Part of a small language model's weights.
Size: 8 layers, width 704, 11 heads of 64, MLP 1408 tanh GELU, 51.7M parameters.
MLP neurons of a small language model. Each row is named by its layer, matrix (up: input weights) and neuron, and shows model dimensions 234-468. Each number is 128 + 24 x the weight over its row's rms, rounded and kept within 0 to 255. Numbers have three digits each.
A block is one neuron, or neurons of one layer that tend to fire together. After each block is what it responds to, as a language model described it from the Wikipedia text at the highest values.

L5.up15:121129129134089145136135157122101114143097103130144077128134106099153098106126105166131118180131133168167138152144108130142113137160133162106151119161066107092123108125151165131111131139115112164144150133134146124112116118122105101127164127157103173149120124173137144101115132155121112141173152123112140130228137124168098131118128134118137134091178160136096128120112153153136101137130078100123123124091128122140111096093116132142135131082141110127104130136083114138105097120142127142107100136123183138146113124118126101096150125127100152107138117111079146100096103152089148145143115130121109145100143099135107118125139166156128142129150157100120156188159135137156145157155092158129118143143110146119085100
L5.up231:127137142118115110126155120141148097117136083110130122148128137123136106130138133116126144098117133154145133138141174080118117110201137137125153131106152127136141157109125195136137192121115124127123134134116152129115175138120103145116127133092135163132164139141142131179207120162112122156173107137157118136133113120135113133108142120094133136111120155111083162137119118080128156112130105089141127105118158100084117127105114126121153109131118064132126161070113141083120133130113100143186097090076172142120130110119097128161121128144088137112130115116192155096108102088119119147152070148129092119142127140110141146134134153133062143164130182134105162145128117124155141118124103110104114148137100101130134100
L5.up260:116106123130140162136174152137103103132133122119119109117132114116107126149065148115142119126120116103150136085153112122090120161145106096101156129090115124147154132112099143118132163115121104112150131146107141144124090138115138091123116116106135189137096144167152150108124161149106111176159128175097124126124141143175065085084118164079148124143122105161107130157162112138127128130145116103131115132139113136163121179104100141072136153056132156147131146080104116130122129135074105164149098168110154101161139126169154095137160104152124168105132130122186120177103069085108113090132105145105124140121103147094112148167103082108161142091113159110122119116110129104156120130113135106093104161172100167128150121
L5.up282:124139121140161124142118125116080121096157128101131135134118138114099079097097144174145145162157072131129134082140130130138122127129134170095110138109157179145163122114081104155128153121103132150150157140108100135127087115140107145093121103131117086142147116145117151092127138107165090119120122161134101146170144115157126118105111115081113111126147106105109132126152100134152158136130168100105158137154131138109133133104096109160157132142131126128141117111120078155161093129131136114111106147134155081200153128133158109090124122135103129144117148117128090093073086161105117138158146122059108155086145161157124146113143092113140117162121127109174139100136120154163136118092125146124102148128079106178125129
L5.up315:134157131120095162134138153106125102132160143119123117110150149098171117138110175129141119105126139125103152075151105115086110110170109160144128153133109131188140139135120129133116134130104112133117112144146139119094132147120138151147130152103125151123155161144141133104141087123107098151164083171117116160125097126121092104049082199121168123108142124137126095143135123184106102129147139118125154155165117142130160139129114117127126114123142100112090148120146168092109088153120149166170117132106121145155065086140133156111148133162087114111151137153166111139112098155147091143131138137155130114128107143144154147120154177104174130126113114109141105129122101123111126120135141104107136170131086150064133136
L5.up394:181135097119153149123133165100132083095148128123115089090152111121150107145101143126110117127115079099163109130152124125098144119126152143077105196098139133123165145131098123159147154115117165132126127151134136126122152121122132144096087087113099101146116155143148128123141122117136109163113126151121134148160141100158084105089115150116168115142134161132152115115142114118126116095117126100122140131113132153113128111105128115140162151076149127158141117147080124098074136151133107190135110120175156078150162063134113152126104109132099128144139097131149098119103100145164094103132139176112095142131141073121100120104125154110121100123146141162121172153095117159148115132126105103125120132117128168097151126
L5.up416:160121140118149144097145162103133142122140099137132143157106167139109131125093128136116118110155089113159143079156107106098132102179130177111109135139137096140127116082160168131110113129166116112158124143135090145143116125127089148112143088072124131092138142123152140134158134136105116127176112183130097174133101134149106094130130136114132107148115133113138151130147075131171124149166156120118171125134133138134167119114108144165143153126092110177153117130130103112128062112128096125112121072118119130144126123140064098116137136141097192092153157146134132080079151117108081139133098144133100129118118133091139151084120103125125163095120138120161115122119128101129154134121131128104142131122137151133159140
L5.up640:131156122180127138151133136122170115131150129139116117094130140147126154120148145190116136135132133138161148103109107127145092102109124119118106151188127171157113111160090146107125084110097145116146109166087139123091100108131148159114136133078117128133137118137163124099109142110159179162150133142137112163134111170143103134110108130120133116104077102129093143129136092144140117115133114133106157113119094146125184150082087150097179114142113101169115169096144141160095100125103167117107075164137151108124118119160090111105112124097110088111140105156160150128086102126131082136145163148147107090125115134111138150103136124130164121068119129120124134098126074115115141122107135117131108143114138122118145161
L5.up667:183125099134150127133120111152167130117146106126144133094146143107152152093144098165098150136139133119125127109124111087110119090139133098103079107143105098096167130142094161124112121082139143142134139104134152156109092143138060112101139080137115188103139114134153082138118184152123084170113130095132121120119096122153127133124109154138168124159145104142138098148150137144126090098133110115080170170125109127127135135149128136167132102095106069156106110108105121127123102121128161109111100085087116141156099127166105086106160128136116151086119155096143149160129135141124159173173135151087130159139103148127144161100117155122073149130137145133118130143112068109106126144138161127141131120104134098110153151
L5.up762:142142140135123109152179134117157116115097108172124108140134106144140131091105187128128139157150105152158091140133178109113127140134159121083107118124139131122117169121132135128130166070157160128142123182142109139116129156141088127080138151122131153131142118100146122127155118149120115157165144158125126168120094099134124108107112156040129158137101080079068125138156135114181135091128095072112130152115119149162134137092132121126120157116139110118143182114112135108159119136092143129147144097151095079109100153138117061121106145165125129142128174148130149118147140144107130117180143113128098149122095158135155137166099120108114178141108175113162168152145126087102127125086125123109115091083101121146136100
L5.up868:152148130136132096095133115143139150155151171171147082127096098170172130079108138153103134131133127117135136079152153135141141097144145140105096132087075117136142120127110113164117113129120143133139144128123117141113111161109175143110135094057149123142153136125135146142126119132140084101130126144108147139128145143176110118096140136109101136106107111120104106126117120161130137115130072081119130150186096157145142089106126149135143157123154121156089149116110135119156108163098150143168130144128143125092147134101141128095154118079109116096140121114138156143089120157094133137102146135123110150077127155094116156136130127075131107115115124108118121120118123158112112161084124070132083143137106142139173134
L5.up976:120125080123122090131104170136101141139106112131108093145137107122131094107096161156153102122123109118183125098154138115163144129176119152089130114133116121111179166089150128140120170127155122142138136167131122120096074085139154140093061073133134126116115123162131129135115131095136104168190143113102154139179128101161117101049154114131119109143128109155131087141152122160147143155166099128110131089092165143121160141122133147136135139108138117142124124125090160107147113120126177158116128158166150129115139126112105110121161115093129139081104052150146112128097099155128087093123113100096127145154125135094104128152154125109095134091094112136127144172169123144134152105095145151121115192113112151155162136
L5.up982:169124107130103166135143142141144112154149137122122102091146136113183093115131105140136136115088123154192131111147133071139106156132144105095114148108135132093126179115092105172156174109138130124152097105114131092127141131119102136123117113088122169123137170157169157134113112089102106131139121105090097125150119103132099115072133116120158153074121140153133172110110152154091135122119104091105158104126130158126091128093124134117145117124105127121106125174142126117100154128118115151119083144094149113147131141111103101125188141131097142109138144160165121125128106137125065145101110096115100139150104123113158102122127123154117155126141089167125120126110120127126125113095141109129082134132168152130122138
L5.up1072:120111112144116122100137102129131099126133141149139144137107118145174146107095159168080166120149122139138129137150168087152137133169140101092110126160090146153145143127143144107125123073121137156135161134154123180109124101125120124106110089136145168167076152144101112128170150127210106114119143117104122117137111131125155177132121128081136165151170102085132096111099137133135112122105073104117142106114111130089126097120135138120124129125079086157111149167149165145144151109125131128144097090190161092133096121154130147080121130169130166122135117095104161130160126144135097132150125109159120134109122174082073132092164126136141116126144099113141154153105149103142116127107133148117156136147106159110108105
L5.up1335:133150104150133137159132092132175108118114106142117161124109116075178130104115143101134134109139177133125103140126137142073127125128109121106092129095092183150146162148141126105111104118099119094167153148126162186091138126137113168142104122103139103141153122141123114135093151078105109149147118130136133164116143170139102123135135121120122116107138111175113145131134137139145120132138101103088122110094148155138134147136112181156086145147163109163140180111113140111113116139132123178097078119145114072138098081124111126130108116125115193125148145151159109156126105110100069089122119192114130120119127146146155121151144084124130105105129162155147132178115110108143111122101105133101117132102133155155182112
L5.up1346:142102118126129130164125109147138143133131127156107081139147094087122085097089212129139125109114111113103138105154114099072108118202117122111107143108100137129132156149131105109124160111183148119140118156123157169128140153098161144103120118118105113147167098169129162140130101075109139195164106136132133104131133161162101130121133106126199169107097134145144142120106147125163118101171124098100124100138140145141101130060107148109108153138120123130139141121114161119111140131132115171091059123112141106128146111098099120154160073182123107141124091142127080135115099110143130097106114151131124112120118116130162158098104149130125076134105172138085146165133162161136154156110068094131110169174128134130134127
Description: Prenominal modifiers after determiners

L3.up318:155134085110120127111119144129112117139163150100132115114100135099136099090090190131137143125139176126126142152105137126154102117166092149111104170158123177154105130129117118126104118120199126125141109154147134158133126129135117127163155112075138131121102115111139084154114137145098130143169109135098112156131069136117122086080159163121145123115116102116106175138125141123118149142129072168133144136143115146128124124095081123077117120123107101141084144093141095113114119148134092134148121158133132160149080092108112088111120125101134117098148141111136140105129119118141101097159130190118099098159143128184143101128096140138121141072117125137161141099123155129125132111080137094129112136099107127167158092
Description: Word-completing suffixes

L3.up20:145194164179092103141116164075153127112108162122134139178113139142149100096141102137108125141123124159137059110126174145097101128162118160131139096124112124106137129127140103145124096165162127152110154127152134160144126116161087139057168161086108175072127112102139092109136130134111117113158100121128107169128145114140138138125118116085083164101135131088107091139123143176119175162112103132094157100118114151113116145106099106129163151121111090133118106150090094109129105113125100152108135130143125128145117118128097119111126144138131133103141139118129141100141112114117126142152105129103102133167110116164143121148116093113143119165121130139152090088124111159160117129093109131138119132102119181157140114
Description: Date-start tokens

L5.up167:109118113129114118174167149080095126102103076159095156097157143108116117150086141112133122113103139121122156117153128116104098125158132147084100100156148127132142171160151151146106144114137161123152113134110129139163138143144111124127129177099167128072140119149120126120150123104072162138129168157077147148119144136168077110103113141086134108085136136134084105118178141125160095140171100110132108145146100147119172119123123121154083181104116146148119140146106146154084116103117106133086116100174106136129148132084129099130112155160129152131144118181137126117119096097157147140113150118127084115167137141157162141119125094135158152117136137130104121180143132151106135116060098081123163132140117163124145136
L5.up213:127148143112103130143141200118154106153111104141128149137124128143121105143097125134131120109099119157125155100179107115126079087170145115100131079143190127117200145107130098145110140105160121133096113152109130127128137148111103111140122091108133158111080065121144127106150131158121122158084134137113123141096122095127129111103112144096131117118132149092099150122147108125164180111092090107136147136130108117105139122130143145141095161075094167124096151136117110118097140143127125144138063113126128125151085133161144127148134097134119136130111126114146128121100067116148109124130184154126109130155119146135152148130083137086139153143158112100106118149108112131125141139077147133129127114172136137141136158
L5.up224:127183134134125098132127084123095143159154130135130132123105069135137133143125136167118127142138102141142113086138075119157127138121154133091098141109119108142163142138141161139118127141102147158138099158123114130106165108095115135121141153138138146143140125115106106108133096130082130104156109138132124117158118094161149103087179136160135132167118104117160080119107135163133143077108129140126175101128113142073164143128093097189097107109127147129135133157108136148147127134121139125075121153106118141174151128125149151085133123177118151122161090121158134097103110143123123148095141128075130124100118096098115140113161083117117120183116096086131167128127117102146120133130116149148138129171070142137124146
L5.up292:104159137116131089153139173079098105149100155149134094111191093148152118083136108133124175159108116149127130149130152092077121115140146163127123126136204118144110105185100124118112123152147140114104148097123071133138183141161123140096118128144106136109142175127130144098147136116121116111135103126126099110149104139126108140119116104084138130115176167122124098132183123097134132113143124160121109076104136101099145160088107139099118167117138103133135073150123141133123084112169136141124136151118126148141142118123100093144126171117135135110109095169130098120091085097111131167140134135137128127137123094132073130063059131142121124114107144100138153136155137136133130136108080148134132102159154126096136131
L5.up325:112165119135140156144173156097162123102139192169120125169141120135113152125079176117100104148126127097147155143153151123152109109111137121100111114133210119142167133124128096140112138117141174122093123135151065138137116116116087160116099134164104155128164149119090105140156126114156148138117176135158117190136152158159115122124135138130125117143115115074127100140121087092163137086113187132135164147137128128093154124125087103160128141105122159106119099105108146120122083135151194166157108134140122152124110127134122117135125147123088115138123117130166126112088130114144151190133142133119122137102140113148088142119095124128158104160101119134152123135158133131114115118109114138134095133070111093137147144
L5.up417:091156118125093159130118214101118142126092126148103131128095122067107151163079121138137150115098098126148150087191083124119121136150129106128154087141156115178164091122100114138106138108093105120097079147153094136148145121086121155113120090180145169111124164161120126131151173141078132128159119147131120125102168131134132122146143160076149120100129134130119148100151153069133153149153120137103145122124112098128126114145125108141143174166144165110129138141124094137118116130126112125187092119157147067084091103142154169097109136141144145128108095146156119123081134123128112140147157115139151154096145173128157117128121096108115131181134095140066121149136124144115170150130114127117107138091122143155135118
L5.up624:147173116108126091144136148105135150154140129078129172107120143136120131117144130140062114141122082144141145154143104105156143108142153155106122134136173109136141075122180147131135155132100113132133167096157099161085141139115136109099131160117159170107122127119141081069123146133141152130091108095149077150127136120085105133096124143073107103140113118108127110113096148170107118132159146123126148135119191114123161145093131090176129133092126111187127152164129126147065103091138114144124120079142138093134159127124094150108116121139126139132106135130114104105102083150135183170160125141113117185167123123149126159158158120119110142167145143116109124101125104131131145076117108152175118082103112118116130128
L5.up765:159158120129157122149158129137125107082110147130084152090123102149121125132136087183125138123157131148120132127113106111114091130143135115106159132108109105156128120124096122114127101113111164092130150136131140113097103086133125132145114114150129105133116125134138133108153188126080065166136096135132134137139088142179095076080137134119068131119130151133138126097155128096135122096115180178106141161145149105107143102115135063116119117113154126136092099131096147107137099115106142138103174120097138069117120106138132133102122180158128113142150149065139123116112143111112104122137133111126090146139149151093120115079164137109122113122159136110116118130125142133109142127118133136116088107154172123112122102
L5.up783:140128159112092128192077175108122111122110062138115147063157124124097113154128155110082129147092118115103147079150148125113119104126111146119123112134146125128122153165137103118112149128158118119137166119122132169119127161135127117107140167129110208095142117134154146178154130088143119083125114137155154126132129166136099115103159113088087103090118131125103090124136106138137135119106123124113184135141122104117104156121084107133135142136126129146130070165107157092094101082185131129130150122100106149162167121135121090115142197156110146130154108166155104111136122142111150091146119128131110120127120163117129112119147109129130119114177126145147125127145083111135106094096093114141127170136104164117125104
L5.up857:123087140142125164167126157109093097082087128132123153121112156149150103111153143131117119127115156183122141109148134107121106126134105114114098117115094091138163196129131105138105124111146174139114105128120140095105166109102109109100129130151126150092122140174101138117135123069095141159139106150119119118085125128099165146152127167130132126109109090162151077134129149166125115124127132120130164138181135130106142126134148111156094138112112143178123160144120133144141135136137178155133144089148142136167118140100130100077120129145097137137124129118143126127097087124135163104131153166128121157128130124162127136125110106118137084141148099148123104169129108127119150092118085104107139121107158144139152109
L5.up902:189117109123159124091125160073114094122078138178135135117144133138126118158117097121119123148124127138120116079136128100067101091121095151090086133092138142184176162136111175125110159139122182120133151124107131088110178115136133144098107152100119109161130134155140151116138142084116131127148118118107149119134101180138112166116105131141127104076101133137144117116151151088115118106157172137118089081112136154086133112113126139112077123106141141163119130114115133157124109129137182164100105127168110104109100140124079137115145123123131117161118070120119111158098089153128105138126133140135087054121129198112117154092116127108146088149112110125155156163109133141116141091116107140101148117128149138093131136
L5.up984:144161095102136168178182159115124145156084122141130111129188175153116102135124091110065147123107084145136121112165155115111143112120132120059106109118173120140175143148178117137114148117116135102160106134141132155176146116120112125112091162126083138131138128143137155116130184122083132126159150093110111145108127128165088128105123121119128116148132148158149097130128150140169106098118118154118121126133137141107130119093131091134120132103159120145111089150078137124086134115117131147116120115168106108149149168140094110138099128151105091144157125132193109108111094154143125169133138112077115159137147146111125143115135107148147145127123146070100125136121114163102151105067050120156167113110175108134117159
L5.up1079:139152121104136113159122102109095136147144101102113129121136128138117113140124156112123101145173147137161140126130149085152120129154120140076133093139132167148149155163138102177159137113096166106119102133124135125141102111121140139057128174114141121127123123132116136154088174090128095107132111102141127186145116144165112099087119115151181113124113124150144144082125148135135148138140107169109156128101165105082118144115170129150093139118152132119112115146131115110146160124171141106138126119129164116111147147100076096074095189093132066101157096168138125133105127176151103144105183105120115118121132093084100088114150114146053121132097159173127128147144110141118158120145126120150133087077137118130158109
L5.up1312:134135186180150121127138167090092134126102121163127069109097136133130123143133124150095114181128115113086115115148106092082140126109115127102164136121187129140116133125108183104133134159115127120145148125147122142114172139154155140093124168128087123077098126106190101142149153128105132119133127154117100133121088121139117098137108118117121114149130130153168144131126117106106176146140200107122089110153119112087170133073100085108114118160152109105130107073111111144113108133125122129109155096118134128143131160157128127183092139152137125142148106150163097141110118129115127128150120168134110104112136109134125110152123098103112149128102141104125144111143086114119121105118105096125117114097153131165133129
L5.up1369:162122083116126161108119137104115101116149123117146136125136106105127102157136127153125149125107127175130140080134117157114143106121150139096103089092093148115104132148131155129109115115107125136125109098116142088110122142139132142151062160126126136146119126159139117144122127156099095130135117126149090156140093119133144148113107156114100102107151128102163134157079108123133109090099135146135177141156131125072138111120123085134162105120088117110122135144093145133173104115154119121116076099087166107152116131114090128146129137180104107118127125069129116116120079113122084142117124176108090117123130131116166116095150153109114116127112136103153119134139152141117155142112152140144123105126105098154147102
L5.up1406:148129119125136143127138142109103127154121108102132110140099117158135156093113133104132119145145112162121138151109130078135119111143194116122078125141163141176172151141112168109109101126105103141164101125134125132135135113136125123090125164106101166123144134116128131122160148145107099166144119122122091137105110083148087122099136155116130138097133157151159136116128145167131104127118141108116116104139151134126164134099159116125151117116120104133094123155067113153129077100130175179155123129075144120125128144158116150119136139143114179124155091146121133114091088116124142155162085132125081181068125096155152125149129129141087111146159150132119145125143151127165146111139098139153108107092150136085138131
Description: Start of dates

L4.up269:129117117121136105079132189092138100150109108116118106122109121124144114063117178162099133132115146121122105118158159108166138089135126133089100123110114144127105106126110148122141157118150127155157152134122147181146153128139093122085167125082102122155168109119133132158153103102150095188135116157109131146133130103126084113112150133114157119142139119154127141142110153170109133108141131093092160116162111144133136141109122134114150083083121078139172082115124145125146127114113122136138113135133140116160122129128105131139150122127142117056111138147175175130101105143141101143125132159083121131132103125112150118118154134133122130130102121131143113125136161150128149137066130110127105126125097148177176111
L4.up752:133109161135152126124145129094138110131128109138114095109097091141130123088074148173109125168100139054135135090166140091111148120124122124083088159112139127113158094128138116139171109106102132182151117125105129126133126140108103119137164140076130115163149137137094131138173118135132049125131104157129099163117145142132117128117151112105175125146126176149135157140119153143083122163164086086123137132177138118126166106100099093095142128130150128132135147113145143067100125128087160125165123152099178044147139147131111098129163152138133121094149111112142135171110136097139114150111132179102107128095149127147116150126092185141111138104120107122114120133147138150140145136141120074138115126122114125169152114
L4.up1149:094109151150119137082110132120106139110110118109098102124147096128131121108103188168126094133140165124132090102127150093159109130155159114108102100100098124124132104113137111128161120090134168111144159162134138163152140130143129156109162125103111140127132100131100129115123074095153119115122111115113135139109124147155085116112143081115128126170174103129147112159134134123149130178120088096112161130133140150117154131132125138135110143119130159195103101131082167147138117109122112152168103142177155101110087130167133144098158086170106144081096118142150147147103132113160102119107157146112125141156088140125153122103140158117129142105124104084151122127122137151101166127111164158100131131148083150178162140
L4.up1332:109149134096105153121144119142179099120147102149119128103115100121193138113116158120112130130154154139131089107155175071143105132137120139085076141111159125169135139137156084097143128129139149149140107110137147161137137148116125101094162126086175125151153131155130141141130150094137108149177070136106111164142138175138104119100110112122143118123101133150119106116090152147122147155141111164130142127125095170138101169080127171131102112128139128125084163114127092107112148151099131133167097135113152069175142130146109106134161150154111116135161097140178116141088106126130095114083165161106140114109143164146146157106109113121096102116097097128087095167124124089142136160101112107077112146149167124180147141
Description: Adjective-completing suffixes

L4.up42:089128130149095122117164141081152087100151147112109138087132144153124100153132147097136106105123143113129158116141096127128118131142121126127121076149121144152133111185109157142120129057156182117143120113099118135139111141115124147151130118151083142083143104146129139111101167112101130137153114131116103136086116106125109143142133135137122123155137102111116126169097147109138120108139145094130133147120111139104148123148140115122110154127154119141130117106090149147154114087116159149148083106139115138103113130140112105095129167137115119112123100152115117107141130153146106118143156163139159141139133142116127129117120100065161125124128175153140131156136114127110155135092127109093088107126100121144158133
L4.up313:114164114113120126144171104113128121104110137121119133130124109126118123118090139106117136127090114135114117094142126142103129082130138149152093065152108152153164139164098147167135153106135112147109133129122103120125123102131094126152140122146142127113132087137055142073144190173121132135107106190138131133107092141153124117085159152112151140105173129107094150137150145100155127142182099129125169129203137093122149098150142123108134193105087158110086155133110126085109089110097119123110071110162141110124108117152126105106110158145107162106100135102154084144093114151162104122156160153081126127161131179131131136119162159102129142137154122126111112147108127172105156100126138089138121093126132151153119123
L4.up1206:135140156145112140169162151067111166140120083124110108155156130133104114138091153117128149123116112151126128110155126134094150132103142139124118117133144125185115133134124098150129145075104127144158127158155116126149132112143114137138095141111136123123150154143102128100124120161064137143130117139136110128131064116078108142133116117149159129132128126136156130155127146154145159107139110129128101111195152151129131119142129068160125136119118139106129087168156153150133161155125137127157119102141095091155123139163085112108177149154124091137131121103112123126117109113141136102138116150130120127068155165126154111121117149098106130170119139118120108142139114163155151108105126117123121180130091133119161135
L4.up1227:141095132091156106126079126122144094171124093107097170111105128098144159165087132133167136103127131140124116113157091146143132113146184109166110118128092139103141130133112085142142146139147121141143144132100167125138153086111121129158133160124146095112085124165133144124145125129113150114095120194141154123128093171140132078153119169072125129075153174127138137129111095129124135131119092107111146138122143110122127142152170152110120116133116129152115125129111156137140097135140140136155076114113144081155076107126138152114132130145135113119150103101136131158103127140170152096088142146099135125126161139087153116077131125126124121107152163116096125141089127182103158135131100133112137153137103105120129149
Description: Year century digits